python train.py --n_layer=8 --activation="swiglu" --qk_norm=false --parallel_block=false --extras=["capped logits"] --weight_decay=0.0 --lr_head=0.00943 --grad_clip=2.0 --warmup_steps=200 --batch_tokens=32768 --train_tokens=311200000 --steps=9498
MLP neurons of a small language model. Each row is named by its layer, matrix (gate and up: input weights; down: output weights) and neuron, and shows model dimensions 48-303. Each number is 128 + 32 x the weight over its row's rms, rounded and kept within 0 to 255. Numbers have three digits each. A neuron's up and down rows have the sign that makes its largest values positive.
After each neuron's rows, "fires before" lists the tokens most often just after its 100 highest values on Wikipedia text that the model never trained on.

L5.gate1005:146118138153105089167202079137091131159132077173137110112119147093154073106082123088103121073090105094173129134154103177177147184101157095158176178166153149099201102150147170139158142124080149128141175170101153167114085108132125118083124100181063138154053111093099104140097117067122148159144131124049177098134112128127087088133179155077125090129155142073116104143153184126145119168092159104187088108078154074098120120128141139149104123099179124149106164106150175100099145156161117175074111181174143173139079098113165099096167129141183118131146124160115151116190157169091075073107139100109125096118153169149119125101130046144146132129147164138204126140162114116129126118137122124094102039144143149140090133165184143146131216100179143094143092096180106108067125102159140
L5.up1005:106148170156092158188124155126107072101129078134115137198113112072108148090111113145115166096175121142139103171200140154122165123035190130121140180151119137153185068174187155121086184128127079133130133113137132127121064138110165124137165142119093056068100107055165100148088181090142107130081147095164179146103112161147139181115100107125127150142080147135131137169165158127147140146136147133124168160223071108149096226088067170144153109146133118097104102105101201085090111148132121140140132135126110139075134133189101125082109148122163115131107137088093162155129132075054161122140125163130159084135063109136144144113151129128083137138140140148139106113197122143140144071148072073111148086120133100141041147170134122099097131087159097178170109140120102141155080115166142
L5.down1005:115154136145106171083168113106111124121092120166128050098099146086153127145108185172170124120154121153145147098112144162124131103125151121167103157195185083150079108093135143121159126133148108117142106105109164166161160091205106116074104104147143134113146114150118136125149061117172172108076176161085180110183195131156176143096119082101123094135212078081150147141146105108161130146129165102124127068145092102137122159086088136154075176170100123149135139176072099149180143137133198159086150028090143124175151120110203148142171126105129122111112117094143158129137154068108093087124098172148147135137125172148139127117155092123091085095150074065110110129112128116153099127152091134158125166142106202123159147171100159109183113087115113090123123129159088144181135190148154
fires before: "-", "\n\n", "'"

L5.gate590:170134099049158107179146103150099120113211173130182099137152057044159125140150105113159113150128145081102156130119105164127167087143165087138151193146112168126082055163123111126134060151114127107148143177155184133147125184174079136173179159149069150142096101153155142130143115133148130100098107168119096126070110188133158203121139156124104094141091112054164149130132166133141089110059126107128157090138109144116093107166115146141176099109136162107178182097119168088038132115162141121096244158134105117106111171092071140142110171140127129073095125105107112115096120113125161104073036145173157153138163077166137123158162168099131102105061132151135101080119111143126126191191187164163094145129109122106215141137137136128091069102138143150162111141120119166107088138077115
L5.up590:138093114101167143135101143054080132138114189132163148047166099158135128122109104100182144135126122149105101136148127109140131165076138133127125138087168159173182147097148159164131135088060181115064044148162165142084106149102125150183088122143115117145170120149161079057125103139141142139175099125176121118096113139161140099160121141159198129090142129117124103067098182111144157140156156094085214114168137122146164111187122142122128151103161099097051175144135131130068059145135128133192166140141135107122079141115155106182179124146134109089164196123110146133161123158162138111113099144135127096150172173115137150166134168108152110110108121080118084133139143073133148171133108093141116116133137135150129151162103119122184076146158141087181134088095115168140139140163114
L5.down590:078109127151146132147134145130120144100094206145143103196161115137142141085119114100139149176181129155109144182130129139128151094093127132179138118059129087170128132104096143130157119176170105169135164117136087112078151109058162128096141172070141189112155134093110187130095150101054113130100133201108150114144144142192070147120160140112180166122140167202111123139066118109107092134122157136087145109140108141116058164075135144158073081121154096133166112127111093085096153141152089158072156156089154083146164063098130128161104157095140099148127114166136174092099102105121189151153204144114171215124106182154093148128142107089095160180128143089210117146069166152159133148153191096100114079018105135204152101144144164090114107083109119110141091089104144117120099110171101
fires before: "|", ";", " |"

L5.gate608:167139149138129113194138099113106104115111179137132114164129138051119140143094101137088181162125058097151106098146157119133149142098142128209074117128130128139142135136094048117123145096128137066094195113157148128099136110165106113131097103155070145146123077154150132140114141122071173114169149112156085059081122143122157096128129142084095144172209140109157131109094149131123174158107094165117094155099108061147102103073129149150105149184097130148118164083166159158110142125158158142164137123101176128183168182165110193114060117100085105091135082113169090142114187124095156197152116170106086145142117155125096190126139135119188092111127093069167098116131086134152105161106158092115087098179063085068128148107121121168120152128128133078097044135119090159112047110128159
L5.up608:084034155175139131055165121115113118122139086117094093119124089138085181116138104118086072189144228141120149103101139135109084080155164071125107125133106161134200109094109111151057146112117064187097126156091066138144081121135119118132155131168123061120133185135118187081128171044167125129108149156144153204135103138164124130099206198103097095202175160145130100099139060096132158108141077125152143157085114168125109151161113164140112099125126151095112118123172110131169083111140124212122186104117140067084093083106135113148166101135141137152131129138087169118134053140176064118095148183161141131111093093177203159164175147153123160116136171131163081129184154096120176118051090130134113120129113157131069165149151090095100128095118107104170133102097178166105120077134134
L5.down608:138098128080106090162107147082094129153115144158134128109091113130163091128062176141104101119135098114124110133093155167067123128175051120120124164151136150167137131150118150095057102152091128174197133161105131127179134145103203079123120134118126193085140122140132149191143128138133128127146104128089156139139124140119076105101185071141126081153096146153148096061155161130101096085177124111106134174136158142113091155154086139127163127091182144073089126157092079145119069155101175133091138115133108190058109035079097087130127125140165166163141148126133122164129145096173098126093177148095113165096088094092151117090124131142143073136184114128111149165160191133159073115127137126145143137077102144080103089098112115168101134154138089180151161088196150074149109125050082
fires before: "s", ",", "m", "ll"

L5.gate517:165118160089074077102177145116114067114134091107139118107129093147111092147118098070084150149116106099167107125166179128175142099119148126116111152079166081165119102165142121176132129142124077099182068160189079191143124132174161131180173130188110101134122131148168146093172131082081173094146118110099136101160148109089142092166150208146128098138202060118196111108140127159105095119092143096135107092106153157134085181151106085092124125094143099069124102193114207131199143083132094102159050111084140135165131144174091115161107129137136117080174146081156084154149127078134140054145132123128157068136154132069149118139160128097109135147119084118086158132133130115127103092079092103096067124130110106114113151138135107092151148063114130132174108152163162148130137103090123
L5.up517:105149108133107143122149129131096147100117111155073138156137054154144152143156095152086127118061131131183125143091144111139129132158194195136093197121124146183113135142121138147138148106144101212103005104176089106115161150154110146136143147117116172171135111147153162144165145096106118199131095095152111124121155138138147159110175140145106140158166175134129089152136083076155060092179180116124147160115175142110129134098187138124143149112095132161165108125116143177130117141148115144138138153164182117143101130145117146153169139103123151067133063110118124115103100161069156102168210113154146126061174137103073127103146143095068051130119071175130138136126143119149071127082104098080081117055142103113147011091109096130142121163177121105123141138110170170129102131115086
L5.down517:146071079144136095168066075116132165157080122138131128147156147116127116202133188115133159128149126177115118084180105138117193080128098086097126095072095090147075110138141118139135140105103202087144130141115104168203116185153108137064174146110151125146143158143096140159120108131135131155103180143159147090101111146117142142119110131129123127127113100160137070106112077093172143138170153080078092056093183135079114130113190152039094066123106151182104105174087136084160170176163144182117130111075105063089126121124130122207079111134158095123142123030090100112146125110106181120180116148113125090243145141074083163087134131133103159166151141158170109105092098128095095121129102150095145127098095169120101152072133151165105085112129145092104077118163092094104120116125122
fires before: "\n", "-", "e"

L5.gate1139:179180111059140151168169146112097132150167134127131110194124150148109150119229132048136143226109161183100150077138125101136147075148153113146166130138117084136096117118166083127101161112177134125096135125145114097153172104159106145140156146088125123130137061167130143102124109084128161126188171124084150109194202144103099076112169133155178133100156142136170066075124132028122116160158147091072133135065125105167165138101157117120147045168124102163171125195134139099146120186205161158182105132101151091137157161114126166127174142120052145146169163177127199173095173144157123129124084152080110133171100154103156093077179171102162143173085119174166137107135105134166156117225111184118133212135167126104136101166077085141107129154152127114117103154121091122108150172108133
L5.up1139:127108122102155129140138152130097124139142136129089166165104056181096151157088088068097096145156151117127175137202153104163068138130186123169098100155156133101126196151114123126130158188121147128123097131165082141184111087125112122129103128062110118092132115116161131104082122177149137091103172080130181176137054112150112113121073084120114147147105108172160097175105094112115158068060130126161103130168120029144124128115145143154123155120136159178143089101141082100141166118164145110142115196105066087144211119118122136151122161078112148141159133160169099181191171092109156110139138195077152107087100107142132141131156140126123136136088120073111182096186158108145173118138165092057142131109128085132198118071139124124110219101104101153100112113163191110163125179140109
L5.down1139:127114172186111095131077180086128104157090146112171141142156154146175100110164157128121123155131227125089109114151128099090104067111174124144117121142115118145155085079130122101148155139167108091095131114133097196127136183140154141220131083072097162124117128152159099119194121096174123122117108143076129159143086108096156103169200136080160097114106122168143126131071145148160123101146127175118090214093129169148099127108091140100140087124138146125146150144098119086156087158140101170187129105151111136152133124103109111118093167136068171090108157114117178171106136087041099122145144177099157151119110116102135107062122196162170162090094138145158154148156172140147062116177132071127104153076146126127161096130127129136116112131163133130150101179170086110125128187139112
fires before: "\n", "-", "|"

L5.gate887:080124127097171129075109128096100130108108110119076097092091127053166171137159092113171132153129208132102151127076153103103124097074163205101117163144153119181142136148095119098103139130074035112124142097133126105170074097144176110144119193141118122097113125144136113079121136098096159101159155140150141138136159100168078120139150125209125126190120105170173131093135106143153152159120103120122100096143167103132096123079107139087056070080088079145131138117143081174126112081133104153123091082144190146102098123107130110148098072126103196085130110133084139135109106126167137084124156114112106128114141153192146157091115134131086081114118153160106116126104149114116081147055142105146036120156123070183110141114104087158218138135111087156136161136086120142114096126169085
L5.up887:085152138115153190185178060137187122128153133163124114136122176137135065079097111122194082095103165146178112107098171097163218168108175201107156126119139143077154070121110144150133185100145182062122156166160212106093086148114156110139155129153101145147127078134178141076175083158154114173096141120126169094156141140105127150133099093071102137088093097106112171077103155098076137158134095098105115055106110147123112116147188122134126113225127147140119071168104150091091209136090172163117139150123132101101119129167117114170158116086168179051163110181135121118127162158111128122097115147115102129115086076112087193113180167101118122075086104138060107180121107148126088149136171135108057135138142173162121174171139112130160160123158178152128164138071141107135160111105102
L5.down887:168212117084131167169135209091076167077124115165115077068108101118127140098143167185135093184105151107131134091146140209153078160164136157136124103172094094140108146100131101148114140148091169134085141122130117125122147147121169124130066124113149045091108202091147196052110152130172164128147139153119126122120148162111141140108126114150110142190136165130105129106091129104158122110066080165090133138112138130184066139160062158098155132103124163088122105153101159147146177056113175088140108085178141158187112048079087150079148083097121096097180153101113135082132198172148115113168129125116137169077209166139173131122082146089092130137127111131113137146107104111131146101154092160129144134144152138112132146109159161151153110173195143143132150136101092211126118149108183
fires before: ".", "án", "x"

L5.gate800:129138107067124165159109146106175108090137059152153068138158158102170119107106109167123097120152116141130117057166121146152099158175119129149162132118164123162192098108161149123178108131191145102165143109127075129112107151116171140154133138126107058155115163148099140111083116130138155078145164152127166078136104152106159076125099140170154132145114122198123163158087103089117120159126147152098085158154183107137128133104123179147115145163083163123142095134170144115083117118182155140135130084145120137153186136168131145178110088139180192090175098123066165106096121177124064143141034154096127144209066089147089200139121159096174159095118112124206131161055165117152128137102124165082143117164102157102107138181122110141130095126138083108160135055127133059053139157091145
L5.up800:174181149142184132105069085109124122091108103167176144161127123097095123100185071125081159157131144111129114136173098089110163124114184182110072113102209110116135149154148143128120101123061136152108144115117143059168128153120217167161145056127131104169109119117174166153092111140148046147109139114127164115148122164151135167104138061106140100127118147154176117158130127113091093146125151132114114137199150159138145111138137117133076140150124080117108065093238178112142140125160137117132104091090140105158210134157177108144171216113034132161113114161100154103146168130111153064152139205132086106202053095124154142156097113117216112110151140183178182082187150126148165093085146161155117110134109139183111101112096148106119180097182127196155147050090119109103142165096144
L5.down800:164157184147141138156096133113136192159113135107154092140164128102144119168125150128137116133121081140118144122125171101111143117114059164114098105127137115127066128130128125041091126088181158117166139070123189142190130113134187086173135153105159156139139153129125105199100153118182124158117143081109153136128076126180074134157136125129166189145135146174132145111125101141104161085161150209085151165147092121191137153144142153142084103135100114133098116166108116139187138122141130126122196116085091138085120113124079192080050163146146111148074169121054154129131159110177147124127133141119137098215092131091168115148112098157155132142167162129067114096148182201122168062082135102143184134063076172144103192135171177131118148141115122111168151122112178078088133165118144
fires before: ",", ")"

L5.gate1127:128086106171170167116135126077152108139140150106114090196169117129152155174162079099178143127133095209151105129138126160107104137117099116149080135131089068122138101166173138182160135166165139133137095119155116169159118134111108188102109128131188092121165146159191155095095156100122132143149162160131156184172201132165146145109142135157145114097116148113116090149106120179143137103089172180134095142084147104166129167164112110176144134102089171191114130178149135151148190140159093175123142119187124132126144082114193121144149118116110148108099120102081075177209122169168117156159097098148079183208106109128171103183162110156101155166143095182113127124121178079152104095119189126139148122090119181180117077086169140165107110114156121064136157108125158134078153181132198
L5.up1127:203166091108086211173163136138151111080093101108129192132106050106067148114109106125156170174100082092159159081111099096139188165122116109165130107099159122188105139132158113153153169154116060072137125118128117110157151102154129145112154127092156093083094063126144135094122160110141164145122112143153130088144116119139108129112160129166096048135151155141128144185139110140091155116165132106101086045167163104112100164168143158155056114153104083161173147169147099088177101146162108106131150138118156146137147082113114154099133085139155175127107128084093126086109117078157077080107153123128119096138143143121096151112137184088161183182093118100183144096191140147113161121138107117145129182124095177094104127167146159070129107148126172208126168164195097149125137119128150
L5.down1127:140143096123099139140197161166069112125098138081149142157115134081209106145155117114068138114124096142121203126103131130076109156118141161145139093061153190146097117104085141106111102119131089060173106140128191143104121150120180149164120179158127167101130094097126063130151131148098097141131103112190143145107148121101168090150136154184137131068122147093101095097124128145166183144125105075110097119195127136069129170168150167149108124227128116100113112159118115150159077132179106107114116168067135112140114124138140106086125122112095123090140145129171113107145145124081098123116146141167088118136052191140067170139160123133135166124168177104123087158135190070122183147099042108158119135124082100096094109115100129102142125138153110128125118144109119076128167183115115
fires before: " the", " by", " a"

L5.gate464:125090107128100099122160127111115076040126102118152188098154083080142141106084102117166183137159142182083117133108119134103092114145165171068077133118119122148110108142174147156148105164128159104161192137155164089137142083178114129150178103137129051108116097109121120118145160145130101065088175142154096139153110164105097109164086146179140137146129121141078142098077125111123140148165111112151106089092158034154170113199145113136122132154077191092159016160121183155153151109125100094204136111167167069055166142111104154103089100121152117078117114128168107115112191098131095129091189151160136161145082160116160157098133115091174130135128093083118159167122152079088148085118111140154118156068124149052194120129162125118088091133102147181191107176131093119111130179157174
L5.up464:084139099101158184107161143135130112136132101154111116129138161110127144076117149123087239168143142161140077129166075149115109168128070098119071166188118136168069092069097164104119131083084148153151111124094105078155161131126104062157072125153103053094124134128152104135107097150199119161103158127155139113125117112117102091125196109130103123146086114106089117142174111129150115152175167161169121148068135053088123104103107149079129087177141188137206081130082163124134103172134164151146168175158122082101110085131140094131094114126148125123152112141152124119119137081147123133101100130158127106084105133149143132124088122140121123133137165152100109119172129138105178068149106155104112153122063068111105100103135118107119121164064070148145158173102138147075154155079128
L5.down464:106108116167124100100124135180071157148115154096110160142078121168048177137117128099142099154134075077087170187120142168142167101110104150145154140155144167153096147175115117079116154194164190115083094133109233123174111094155119218127084173153195153153129155118167108100155093121179165151110155115100168147122147100134143146134092145093117135130132060161086122186153111150133088150166112121123167148126105189140103080118159178145116115104120121142116121133154181179102105101177145147115128099164154100173152132158088139154128105098192118103087113135168107117150122146141150095109139149130186118133113142158133167121080176119134182101166166149119161137089104139113130071116096074101119094142151138120109139132105130147179106158214143137131089068082171126105158147114126
fires before: ",", " the"

L5.gate1166:186106092120149107120188134099119116175093165192106115157068118122148177074116114154121130085103142101131159186162146167131164161075111152179151116121143060114178153121111167130128146143145112114178159097148108097072105107138108173084138124090167096165147053170094168173127093097177119164163124152153090153103096126171092095080159084109136122142129125174160110130111130120160156135073122112105204121150101110208139132094143139124177153186118116128140181166057160153102156137149139100093106159186128104101161131107097106075130092106111115140089101160089077061160089191145141094193086130163070157063141109166139145045141118178106142104187123144108114111170140105151147139121149127141148127146176096185151115127096115086177164161147134113114123108047073093058178148113130
L5.up1166:114174128108082126097067077157165139093140146118114180154093162183186081129131131112164107182131134107087084145110124070072155103091096096076099112075100123174151098124082144117096118178151104102183115136169127112138101193194226092148183176155056164132117119171159176103140109117153092166188113168198121104113143085151117154162114088120143110108135150121171132097077201159166135131126177095138139167058136138142170139130150089161181110116091138101114133135096147094094087153083115130105178184071111139142086119133119105071102175092178162100063131116091148087145138126135139138104128083176125086082159108122074085123129175121124130120135086130094140140134144101094107169115134069130144137151156100141191084064063115117068122143136074145053116170139135114105122083148108
L5.down1166:139078145093053124126111082150131110093056105114095148172165159142153105096097075124060115151124175107102086158158148124139058077099103113118127183100081175121136144139111155149131173132159118161160188144173111100079154112100107154165176095171119142104113151140114177115128184115121163139102134121134149083182142134082144108140095113101114167118106139061162121166107120126170106136083161125099147087099147130148134112174143119156169130122131152078054141116134156078129150129196122128158193195131121086052132116154114157136082197161131157117113158132176068148171128150120136145121167146117168145133193179147152121138136127137138133179138079110121117052131059166109117127155136066159122126165100106143113155123078120189122150167126133184156081119126139089099126119165121
fires before: ";", " |"

L5.gate554:147175125190153150108084106183095142127092085115083126124163177122090146032094141104109128159142121131108128139178143163144150155125173132116169076116103143077184117099148075133138151168037122137144152154097128136166077097152102159095115129099117168105176118120158171140090104162078118142061147102086068106142136096114140173139167125065171104133128102138122079095118120148134068168098145111134092091133160074104093185130134093146089107148105160137090127073117185085031092157128149109159096154121158045111155144156171032199138105091120094169119150140164217085151118128099070121136136120118124136142147115182111170074132086156130123129071135093155116110167126067122151168139117091126137108141170149087104108188100123133149149119092132156119087114158122139112171106090126
L5.up554:098120127160100126079124101173044134093144124136175092183120168118099108086149089085155115172152147181130167130105145157120095088125132116119142067123069111084182149170135135134122096149121125108117096102102133092194126097126132140122081150132144144132094171111119146114096135149135139092144074128186110112157126122132146129123144111076155165120099083128129129116089143157093118202130124203158198064187120127178092153147116084098142091099106132078172119105124113158109122111151107140130075152147091083151129145125170112168141165113143113158134129090148107155168146138140139159091121150120169124123151150100082187132165119126076116169057178136131035108175134093131149060163171193153133139162123105133109098117167181120112110198102076169173123128138132119126142074099123
L5.down554:132116154114085130149140109114108169149140087211133119118176124119136068101132140160129165157145145086142152108156101140098101124097161070116166135130160107163105139144101174077121118079055127193129083167143111111131164194160130157133100124099114132108145129158118127102113150151150145124167157048123146212074120213126098118161084106155152190133086124128130164156082140102126127097099062176099146152058105114092123114125107119143122102108119101223142161161127136122074206069096127140093153113078034115125085125099088104110164181108048107088071115110119143132159124055096091110137132101112144190088138119106115156141128154141180172114138152123105158092100128070145069151138144079126171077050136093089055039139107118098077155116129150171070122095095120128154086171112109
fires before: " |", "."

L5.gate716:078088145151111178180086115068117136116171147098132112127075090101154199079164179165176175149104151126116067130185124103130172186126088124106105143153116121116135182136128191123147175109130211081158098165147158134081142162130083162081202123071100090177159144080145097110107117056145167074175154116088180091096133075167117153099151132136093126116141113155149119123180129179113165118113128194164121122141130123120149171141118159118167139106113165188145072118158151106150103163124128203089120111160090112145127095138156031121066135101151141119121120149134151143107150116159115161088134112061157187132105114168134097117179159148155130088077078086111151120149126111105194166136145106124129125109106094126082195126131155090129089080116144164131113052120166118159152137126074
L5.up716:112102164121113143103089115110209142118096116128108159085159073123114131097163151105127152123104090133179121178162151131152098170114046148125125091107054153143156173113112075113123173147164134156126120156108075101114171118136177120143184118139064171129152138132159114060158130130132132131156112106088095114090134053141152158138071115145116129131113125107097122087166164162157144140111149194103164113096098124130137106159124181104152125108190132125106143061165133130151150117139138142151162144144116103190139077154090086114122068135138092083110169111156109108101051152183108144159180165065101125137088142158179149149107173196131091124133076068111114131119122165080142091069148163120110152133111145114101111131201131078150129137102040111129180075091129071087155128159063
L5.down716:182062135076169146127099131127124184121102117101155181075075099101185135121117139128157153139129131080116120131117148101100161131213152158086133137170123137101084154127114091098162144099118111111158142158117148133126093169172062148097125127102144096152096153086149111114105211136066174170133118170043186150167134108159065160112095123099112106133123099171141133066156093129154187113127104148114146136103113126131185171129160119188094141090147171179140105140178145124127122086121130103097126127111120116081090092123106088114054050071055130088139155079109137119118126135128151131135137172138069141157141125212138100144162160059129093189077092076150125102070154151118153179117138166175117106074103093116145114137157097128135167136117126091143139151158146090114087108120026
fires before: "on", "y", "zed", "ona", "ies", "ve"

L5.gate1173:139133169143138164112151124106112160139171161125162136209220135079114112123146136130178142103138112158195094125108135166127079111065100135165143092137136069156128144146174190115095159108192103089117094124088111195161090116173114169122163143133130138100129062113067107105119129079149158117140097164139117114132124136073155113156176109096097111127119133137145100101113125116135104145106113074144172130120115117087062098149151081113156141097115154165155178107163120141099084191111166064191143126116209138097169147169132124125149133091160170025158179095137182126072104121129131089154217071142088169082179133162126206137108119068112152099121135135114106136105112090081098123139168138160114136114145112114100107133099156134069202166130173082152086092156175123070104160163134
L5.up1173:126138193126142115100135118098117089136096101198161184097139165177052106098101115111117164157163165132116133092112152144094104174075145118123170144111171102125161130137086078122079185099098088157166099172081088075131190124085109106127147098119097176135168159176133132136148098122091143167148079131139128183143116060123105130123112082143116133154091187066118118117063149142115170046133153166145093073085125085082049105163144102170128116127113128129082101071117103153104135046133133129108117199141070151155120150136125107147134067130133126148100124081129082171154135148190140132154153116094083072143152064133168172146122174112061159172134111074145164109161153106135126124096140167104160126093155115113135153110119128125137240112123112128105123161130132130211134119154115
L5.down1173:088152142138127117105127117088189167179115193137199235114131143093088076131119065130083142125147105149068159169126127137108150086114107081132178113119099143126141157104092053150115200141173136073102151125139122137143132158114136104129116141137079157109123098111081116119134127134170157116141117111164126073143167154150106107132107073154092173109112094111118067120085134176113132095099109086104123096143115124070101163137140125160157113128172156109149106142118111122091157083098159052148086126086104140119107094170100150167144185093185159174170128152168107159109071122124120151169169181137101088124115112135137126110084148152070145110174174192141128121139121119118132092082079089078083162113175179128069033160123142133070154104162179135136121157108110146156164105109145
fires before: ".", "az", "our"

L5.gate872:141129107123141188104126157103084146166119154136156125136144068128142173130146142092136140155108159104147143106171101130098122055133139097054119110092135128086157134122068090130127128135094096149151174148153117078101051111156122162125123101130118190152164135101144157106103161189100134092159169137115115120110111109117143103117134100122101162101175208169139114136167172163163153136139198144155164074123101134149095102193175093082150099140178140185172155148117121143147208127107195140181163122187157143169065097072150105117157120106143092109140137123133137136151162149100104135052126164156115116203095139181119131139149169126162136145096098179132061164117177054129094133124129148099123138094151153151132024150166098111134127153150141128105112119115171161174165103187119
L5.up872:098109124178147179113142158102148117107154110129098134117106122117146181133106121106128140130087151113134156102171136076146154066071159065124159137100115123049114162148073149198158164096113147056089150098119136110165175112185125103077146023108102128109143142142167143120129155148141106141175105158137130040117172116124130153135141097096110144133121183115141127224129138139107166127143125171119131111166209091201158130153139123144134161142122041110164158122153178092124181132087131118109118129151092189143154074184168113146107085152136074109157135149108128125111089163136070137173144076107080105132148101143145153130160168134124194098133087153100119118143104127127121128086118135130156129130106092124138122065129090133168133146090120118124063133097163145121137095137140
L5.down872:126149091167161140155162104157092102108168119137133188129135100115061158168205096100178109118105144157105114143116120139085139085112098185151202186110133127133130086146068118181144103162148107070147154128109135080167128108120157131144117094122117115103106116157177170134128162119128095104111114199098111129123107138144131175132120187149093128154112093169127128115118129156055187113104110132113187114058113141104126162130145131120111111070211107107180142110129155163111161137148076145168080156149144182096043131104152086150171147138080172142155158095226125197151146080098150170137129106124110161128131176116126165111119150165092157130190103128127188124119108125093073137134164154108122103090180112052136144104078143106118149160157089170081122083101096123084119069085148
fires before: "."

L5.gate955:130104100146136122166138133160198135165178195124112139086138163135102147112160111135142124103127164083140163163120165103171154133134107100104108112133144113191152104142090158132055124107084141109125135128128188161184080143145078090097142194099185079146146138078106136075110095094170159160084114146098090121119099114120109197101156102088159157164156089106160152183161091097141137146097127108172148123120157116155087154135157182124083074125134066184100154066110124097181145182111138169208104183082173104091128139077122121106121101123104183138112074154183123155129222092078143146149186091133125172172115070125106049126125122140117159123127128110146135121105141112085121197142136131166170130102104174102183124095079130144114105171132150192101098179110131185147154132162145
L5.up955:130159112173142126127130143103146173116143071162082150157142120105150117111103116160104176124098097104118125160124086128087142124117106129188107204163139133114156192128113062143185123146095115144111088151092093127121105096085129163117155123069065124156074103173119068143115115075121159179149189088130172091150103118191136135146070094142099113148145079130132158105123104140103150111124162198091146111129119125123127071054097171204098136167095103081065119192113074156081114112110150111126086164192131142147141127152044097161147174109166072066152137198076116189140156140149075112139117122138134082124159117131125161123153131130105131213094117065096087140128151146040209124093104082131141157146122173098116080161087186136141169132117118113133107177078118108084109152076132
L5.down955:089075097137142096136137142148126174044123153183148133105121119089109149112163153093156129134066075092132184158108112149116157122143111091133111088071102146084078091092113110185154131153167098174101141142171094124161154120160124132097137141041101157156104138164110122151121131130091159113156186093110085126175158113192114130120121181110088161191078116119192103114188153152078107090179122127146127125107133116068042124151110122152091096112103102048083118128095142167099103106147114110159080153117123120148160126094111162126151115144154107120162127141077134138044161118145080083076169158081191125107089106112115152148053155125113142180072106099168079132113170116160126098099108155128142096049117177144161130104114116087073182102118084084114127085118103068124115126112103
fires before: "."

L5.gate1010:124131127137125124129131141138206150139097095163090115139154144139161129073146100116113138135097127119098171185103080131128073027075135116137137128101131096082142105192200148080123047208120066124188119138113097153131143115155147120190203096149177150111165108159154117169148140083077157111143101086163128146084088151182134172101154120150129124153142144109113122103088130120135224086118236113088086153116120101104076192133146088139110157077061147190139104201109087133161100092175106131155084167141167145127155167195138118160125172170198136165096111152122158096156185079137096120154152098115165121137127156240106176068136116119102072114106143165139139081160089131137122132181104157067167128131125117093162080142096138077070071177136151142140148100094127119155135114120122
L5.up1010:117111166172109135145147172105172142128124139188110147121110090115102152109120142121153128136139107166128117111099125130164119118128164096106123162139092098133125181137058069130050125158123162194047119130135122143089149141124161104123144104165114166087144108160130154143221114207081122098131144161199149119157117140144187182109105116180117138139080134153083128130123084144119108060114132105123103097122154102145104121094157138108144127140124128151118058096099119156152059119094157125159182168117175159137159151071090056141121149137120145116182154151183138098163059154125121161129153147076163178136099181102164092097106078126172107096145111150144119096150141099185115199166079142126116165083125142105182097105093074128142154145106139183123120107114150086140073124109097
L5.down1010:115170152163135161177109195147120128165174124123119084133113113093154155121072121126079165161173155166122129091078131143116156090176135139216126131142123171110153108108157118135107127086139073090158142051128153103156097106100117083098104145143126095095111124109114151099109159144161118136128067152144109131113123106167091141175145132181158112132138135180094144118068146110176110167080087093184049154103183109102115096134197142107115148145113134138146157054105129117140166059167111124083171128142129108191152136139130136167081102125091106134089194117130119158087104134166162149153105149103193125120084189077164122111110193138180134142117131129112128082158074168113116077150139189122123156144149083097102139136118109162130141147124158111158080186153139100069092164115137
fires before: " |", "\n", "\n\n", "1", " He"

L5.gate417:151120087175149120126117088110158056139192144119114138086100113092114114099119092091101125142125151153131088163150132118136134190100150126105104096157141147112097130147158152052157106134150121109159133140158119196099110123110112091146179090127105087178150139131159159142195133138126111102159140084115177094196132181122067137130144091116104114106108113143125040110085146169115142070114187118136146124143104152156118178125141168112192135139160138158103204124095167129150137117122095131086156112138162141137098146107104157092117149126105107134195143093154154154133126125124119083091135124110148117125145174083111160102111116196168123131182139142093108173119089083085087196136113062150106086116135088129162153164185130127075101150135101073107119129068106161110111161126081
L5.up417:150133089144141107118151118083152126129150141161081121111133151164176155066111090139145127159145153123137138138164141087067087139128156156145129092116100091148146066157109132100147133067127108057105163145075158117140178134118077187068158131088078150122084142068183112125126189120148140157220151156121191149096167102188103100102164101136104116085160065158161150115072149108115086107135121145154128132127165144146121149133191197161141121174125102123087165113171159148108121111165090136128103149109165124125116123113147130146159102118105085077137082107137130147160114088127114094196146175128174148171095137213123079129142114119100097138093111089128155120184195116120130174151115111135161117082098148117099153043148114122129103168177111135137156232102099086071097131072137
L5.down417:105158144157140138089125128101118101158148109092093128089130139130162106152110077082159174152096150142187111158113126181134173153144107144134185142187101100088123161131126163138118077085171124085169118128176119195160160110133138140170124147120127079155101168096216107169091095111135147122162123092159141150149154124174134124093147109121122120185154089099120124116104112106109173122064157092181088185102037103139100126147097126123186068156084124119071182188171135097178143145172167066142138113139083156115167122094107132120137182140077101170113112119135130190128130038090125124111101153121126179103176143155131148152107049128213108145144078103094078086108118028138125145103154137187138113116173117136167155122139144125095142123106112110106144132130127174081068154167131
fires before: "|", "-", " Swing"